config.toml
num_hidden_layers = 8
hidden_size = 768
num_attention_heads = 12
num_key_value_heads = 12
head_dim = 64
intermediate_size = 1536
vocab_size = 11661
hidden_act = "geglu"
norm = "rmsnorm"
norm_place = "peri"
norm_eps = 1e-06
positions = "rope"
rope_theta = 10000.0
rope_fraction = 1.0
qk_norm = false
attn_scale = 0.125
bias = "none"
tie_word_embeddings = true
parallel_block = false
extras = ["capped logits"]
init = "uniform"
init_std_qkv = 0.0191
init_std_o = 0.00477
init_std_up = 0.0191
init_std_down = 0.00338
optimizer = "adamw"
learning_rate = 0.000725
beta1 = 0.9
beta2 = 0.95
weight_decay = 0.67
lr_head = 0.0134
max_grad_norm = 0.5
warmup_steps = 283
schedule = "wsd"
decay_fraction = 1.0
decay_shape = "linear"
final_lr_fraction = 0.1
batch_tokens = 262144
max_seq_len = 1024
doc_mask = true
train_tokens = 1036000000
max_steps = 3953
dataset = "wikipedia_en"
MLP neurons of a small language model. Each row is named by its layer, matrix (down: output weights) and neuron, and shows model dimensions 384-479. Each number is 50 + 12 x the weight over its row's rms, rounded and kept within 0 to 99. A neuron's up and down rows have the sign that makes its largest values positive.
Before each neuron's rows, "fires before" lists the tokens most often just after its 100 highest values on Wikipedia text that the model never trained on.

fires before: "\n"
L4.down902:57 63 58 61 36 57 38 46 56 55 32 51 49 62 66 39 62 39 59 51 46 31 48 69 46 55 55 52 56 47 38 43 52 66 49 48 43 54 35 49 63 37 69 39 35 47 52 61 31 48 65 42 56 21 28 26 53 61 47 52 49 61 51 22 55 59 64 53 49 77 65 40 34 51 34 46 40 56 56 25 64 37 61 28 45 48 75 50 51 46 37 67 70 62 62 43

fires before: ".", " |", ";", "–"
L4.down800:33 40 48 77 51 55 61 35 35 67 58 64 71 50 46 57 53 50 48 50 60 56 83 32 50 66 43 54 41 46 50 60 53 59 28 56 48 38 26 48 46 48 44 62 31 57 38 55 35 35 57 77 58 50 29 46 50 44 62 45 53 56 30 33 51 40 47 42 61 42 17 39 77 59 35 55 61 45 48 61 45 39 36 51 46 41 52 47 65 61 74 46 50 45 47 32

fires before: " "
L4.down589:28 60 61 49 47 60 37 44 55 42 58 58 51 52 35 43 55 53 48 35 69 56 42 49 25 44 67 70 71 60 63 53 29 53 40 39 25 58 81 52 36 50 72 83 33 63 48 52 51 55 60 44 47 51 50 24 41 47 51 54 29 60 44 49 65 48 63 86 43 59 44 21 53 46 31 43 56 56 51 48 23 49 58 24 47 58 54 40 37 48 46 40 37 58 27 58

fires before: " ", "0", ":", " –", " November"
L4.down219:62 44 46 46 56 61 36 48 68 68 60 46 52 55 50 36 50 50 60 32 50 38 42 58 54 40 28 50 53 47 42 50 45 57 68 68 51 41 62 69 35 43 70 53 54 48 50 49 43 65 61 49 47 61 45 66 41 46 34 39 78 55 42 60 49 43 39 53 52 57 50 60 47 54 50 42 34 39 51 57 79 56 58 58 38 49 18 44 47 66 53 46 51 51 43 50

fires before: " of", " that", " to", " as"
L4.down756:56 46 67 22 40 57 63 41 71 43 44 48 53 45 57 54 63 64 61 77 42 53 14 84 55 55 32 36 52 25 83 81 54 66 62 50 54 48 62 47 41 59 46 39 48 48 41 24 49 52 62 39 68 43 55 28 44 62 54 40 53 55 55 45 37 64 50 53 41 40 54 75 49 34 42 57 65 47 51 42 72 52 39 54 57 58 64 61 65 61 56 48 47 52 50 64

fires before: ".", ",", " of"
L4.down1526:49 48 63 29 37 59 61 47 58 65 49 56 58 45 61 43 63 38 72 55 44 54 60 22 45 34 37 61 32 95 50 32 42 52 42 56 49 23 29 55 41 60 47 54 54 62 47 47 57 54 41 55 57 55 62 64 65 43 36 55 59 54 53 22 31 43 66 55 48 52 47 41 25 69 51 38 72 55 52 44 55 75 57 33 46 42 45 28 50 56 68 63 44 64 70 27

fires before: ",", ".", " and", "–", " •", " the"
L4.down719:53 52 46 30 26 62 61 83 47 66 49 53 56 55 59 37 31 53 72 53 57 59 30 50 42 59 24 48 77 50 70 45 53 30 62 59 40 55 47 45 64 58 59 43 61 39 65 47 54 74 47 39 61 55 66 35 55 52 47 53 47 84 51 41 37 42 38 37 39 81 62 57 75 32 65 35 49 58 48 53 85 51 48 58 46 51 44 54 55 65 61 47 30 48 58 31

fires before: " ", " and"
L4.down639:38 56 50 37 34 62 35 45 60 45 49 38 51 63 49 64 55 64 32 54 58 68 50 70 49 51 56 37 47 57 48 69 51 42 62 57 38 37 53 57 56 45 34 74 55 39 51 50 58 65 57 31 56 35 63 51 66 56 40 53 60 46 75 62 73 33 57 54 71 50 72 36 61 43 30 78 27 46 63 57 68 42 35 30 39 49 47 43 58 54 55 43 61 61 82 51

fires before: " —;", " ", " |", " $", " ("
L4.down521:48 36 46 45 49 61 43 20 60 36 71 50 75 42 44 51 44 39 58 63 51 41 32 56 41 63 43 61 47 50 50 50 47 69 35 32 35 56 39 57 69 56 67 47 56 49 49 41 63 51 54 47 41 41 48 54 73 56 46 56 23 62 53 38 58 56 62 35 47 55 68 65 65 28 49 47 57 68 52 35 50 54 49 48 64 47 63 58 44 36 54 54 47 57 56 62

fires before: " ", "\n"
L4.down728:39 50 44 58 49 58 63 62 66 31 51 18 55 52 51 76 68 53 54 37 64 29 52 52 46 35 56 52 38 42 32 38 71 58 39 60 50 50 54 56 47 49 65 47 72 32 41 78 42 54 25 38 55 57 53 56 53 18 56 44 58 77 40 42 54 39 66 33 69 48 60 37 58 34 49 52 26 39 34 49 31 59 33 39 36 59 37 35 60 54 34 60 63 60 66 60

fires before: " |", " (", " is", "s"
L4.down650:37 42 50 77 76 62 68 60 53 33 49 44 60 48 64 70 48 38 57 50 64 42 60 53 60 45 51 44 52 44 37 63 36 35 43 69 58 39 54 59 55 56 71 50 63 48 31 42 54 42 67 58 33 61 46 58 54 63 32 45 59 57 48 23 35 54 68 43 73 57 50 59 68 38 57 52 48 23 59 38 54 45 40 42 59 54 49 62 57 48 46 50 32 66 48 39

fires before: " ", "-", "\n", "|"
L4.down668:37 57 67 66 66 45 71 66 54 54 36 57 33 63 51 46 79 73 51 51 61 44 51 70 58 43 44 13 84 53 34 57 50 67 60 59 58 42 54 46 68 48 49 44 64 57 37 59 39 49 71 54 34 38 54 54 69 70 74 57 49 42 45 56 37 41 61 52 73 56 47 74 44 45 45 34 47 55 48 53 56 50 53 53 57 32 60 39 38 51 40 50 69 63 59 63

fires before: " |", ")", ";"
L4.down185:46 58 53 53 60 42 47 36 52 69 58 50 57 45 53 39 69 57 35 45 61 55 26 49 54 49 51 75 60 57 71 36 57 60 45 71 38 44 61 35 43 33 40 52 54 52 32 39 43 29 72 45 42 55 41 64 61 55 43 38 46 47 56 60 72 41 66 23 35 61 38 46 46 40 39 38 27 35 60 51 49 39 63 42 49 57 44 47 60 48 45 62 32 47 49 62

fires before: "5", "6", "4", "7", " /"
L4.down488:54 59 43 38 43 50 27 63 31 37 46 51 44 57 46 52 44 52 68 57 58 43 48 71 44 55 13 47 62 53 30 56 47 61 70 45 41 43 53 73 57 71 71 74 47 35 52 41 62 36 48 68 32 63 51 65 30 55 75 47 29 73 68 39 58 45 48 35 64 57 24 38 56 59 41 43 41 67 53 70 45 55 47 46 47 43 49 60 63 63 38 44 56 58 49 56

fires before: " |", "%", ";", "."
L4.down1352:46 54 54 54 23 82 41 38 42 42 43 45 74 58 63 44 42 42 64 63 48 41 49 67 36 64 50 29 59 65 54 46 69 48 28 54 41 39 36 50 61 51 32 66 63 45 53 46 58 30 56 49 55 50 32 58 52 58 62 63 57 63 41 39 47 32 66 40 45 41 32 45 26 31 42 51 47 40 46 48 48 65 28 49 37 54 76 41 25 58 47 64 54 42 52 52

fires before: "1"
L4.down89:64 46 58 54 54 38 48 37 56 47 67 45 58 62 53 74 39 38 24 69 68 30 29 46 46 28 66 45 29 49 47 47 62 55 80 61 34 47 47 48 55 57 48 40 60 21 68 51 60 43 38 43 51 64 58 57 46 42 44 38 30 11 61 47 59 45 38 43 41 46 63 52 54 43 54 47 37 53 28 69 36 56 46 79 33 58 46 62 65 40 68 66 67 42 65 42

fires before: "\n", " He", " The", " It", " In"
L4.down569:58 58 83 58 54 80 56 26 57 56 67 38 66 50 35 65 53 33 58 48 76 49 75 49 43 49 69 30 44 51 51 72 44 53 44 56 52 36 48 52 42 47 52 63 63 86 47 81 38 33 40 52 47 53 51 54 66 42 56 33 38 19 26 38 43 58 48 50 65 50 39 42 26 50 62 38 48 62 45 71 49 45 44 44 54 64 45 43 44 34 38 44 46 36 24 38

fires before: ")", "–", "\n", "),", ")."
L4.down762:57 40 84 62 54 48 66 33 49 66 47 60 40 65 46 66 45 39 44 62 66 40 45 43 41 36 52 43 56 47 35 41 56 30 28 17 42 60 62 49 37 30 38 63 53 51 30 59 68 79 38 80 63 53 59 37 34 51 36 43 38 58 45 43 57 51 42 31 47 40 54 63 46 41 49 64 43 63 54 55 43 76 43 56 53 49 54 44 55 44 48 59 46 46 54 45

fires before: "1", "2"
L4.down642:49 51 51 60 51 57 48 59 54 28 45 58 52 49 77 51 36 44 75 57 67 49 61 65 53 43 47 32 46 49 53 55 40 58 38 62 44 49 49 60 58 31 58 60 44 34 51 36 75 47 59 55 52 46 40 50 46 58 50 45 40 33 49 61 40 76 43 47 62 49 43 45 80 53 59 45 48 57 57 60 68 48 82 41 22 53 58 50 58 51 64 61 42 62 46 26

fires before: " by", " as", " with", "1", " to", " for"
L4.down1310:46 66 62 37 51 61 65 40 46 46 30 62 35 34 75 29 63 57 42 62 45 61 55 85 43 61 56 33 51 42 44 62 39 54 60 21 57 63 59 34 42 32 53 53 58 36 46 34 50 28 50 57 76 34 66 21 50 26 27 55 75 81 46 49 34 34 64 57 39 67 57 32 53 38 45 46 29 56 43 54 58 38 63 33 37 71 51 31 66 22 46 42 54 30 52 81

fires before: "\n", " ", " —"
L4.down955:60 54 52 60 50 46 45 56 43 51 53 46 44 58 58 51 37 44 58 32 70 71 55 35 46 43 39 47 63 34 44 31 65 53 51 67 37 56 54 55 52 58 64 52 48 55 37 60 55 68 51 46 43 49 54 38 67 78 53 52 47 46 40 66 42 55 65 39 45 39 71 49 44 73 58 29 43 47 62 51 48 63 45 30 54 58 55 49 54 62 60 65 61 75 47 53

fires before: "2", "1", "3"
L4.down587:44 36 42 50 44 48 64 58 48 53 46 44 29 37 43 64 43 29 31 44 25 35 64 26 63 33 48 50 53 39 29 31 57 42 31 41 56 56 68 46 51 29 56 51 56 59 29 49 29 54 55 47 45 49 61 75 60 48 46 67 42 42 45 44 36 45 78 56 43 41 26 43 45 49 57 38 56 59 51 48 47 52 44 47 33 70 56 64 56 48 39 49 25 54 43 54

fires before: "9", "8", "4", "7", "2", "6"
L4.down615:58 33 43 20 52 51 54 46 72 40 42 60 66 45 37 30 52 55 43 69 31 59 64 75 34 58 40 45 60 61 46 59 57 48 47 42 66 52 46 32 19 42 43 60 55 51 63 35 41 46 18 64 30 56 58 53 33 57 42 76 21 78 48 60 39 47 49 42 42 38 38 67 37 75 64 57 44 56 32 57 48 51 38 61 58 46 46 34 55 51 67 63 54 71 73 53

fires before: "3", "4", "5"
L4.down1344:51 50 67 56 33 54 64 51 47 22 43 40 54 44 72 51 53 58 46 40 59 22 58 42 40 53 71 46 30 57 48 22 47 47 47 42 30 35 28 38 49 34 60 53 50 40 39 57 51 50 54 64 39 63 38 55 51 55 48 61 43 40 34 59 40 59 48 40 43 42 47 34 59 50 83 65 47 58 60 49 48 49 49 36 60 61 45 40 55 67 61 49 56 44 52 58

fires before: " |", " with", " order", " to", " of"
L4.down1169:56 60 44 46 68 57 41 54 55 44 38 54 45 42 36 48 36 21 70 66 38 48 36 76 74 34 59 57 46 58 37 33 59 55 64 50 52 37 71 70 71 59 29 47 47 48 38 40 53 41 39 52 51 47 53 40 56 50 37 27 54 36 45 63 75 57 57 79 36 36 47 34 59 63 43 58 57 48 72 46 40 27 56 47 63 47 51 43 54 45 56 59 63 46 41 56

fires before: "\n", ":", " |"
L4.down447:59 54 41 51 15 39 46 71 37 46 45 37 53 90 29 43 50 46 44 46 51 29 45 49 45 52 43 35 58 59 40 56 56 42 31 28 39 53 54 32 59 42 50 51 51 35 54 32 46 33 30 44 34 58 31 49 52 61 12 37 48 23 60 71 67 50 64 70 56 48 32 36 35 52 77 60 59 34 48 36 72 41 54 30 45 34 46 51 34 37 49 27 52 47 47 58

fires before: "1"
L4.down686:50 57 53 67 45 66 60 69 40 44 67 68 48 66 59 67 69 38 48 58 49 26 84 37 46 42 50 30 60 41 44 33 53 50 42 52 34 64 51 61 48 46 53 62 53 39 63 54 55 52 65 66 25 33 40 31 60 58 46 56 47 26 58 68 41 55 59 56 51 26 53 32 55 54 57 63 41 51 47 59 62 73 41 67 42 48 43 37 47 44 45 44 47 50 42 46

fires before: "4", "5", "6"
L4.down84:34 51 56 31 39 64 55 36 44 46 38 49 44 53 47 11 58 63 64 53 57 62 55 46 52 47 44 26 75 41 68 63 65 36 50 47 45 33 44 72 37 54 51 61 59 57 64 73 46 48 63 60 55 55 40 47 52 45 56 63 74 60 61 41 50 60 31 32 58 57 41 45 47 55 54 45 61 44 76 45 45 56 47 44 27 42 53 60 48 48 52 46 49 34 33 50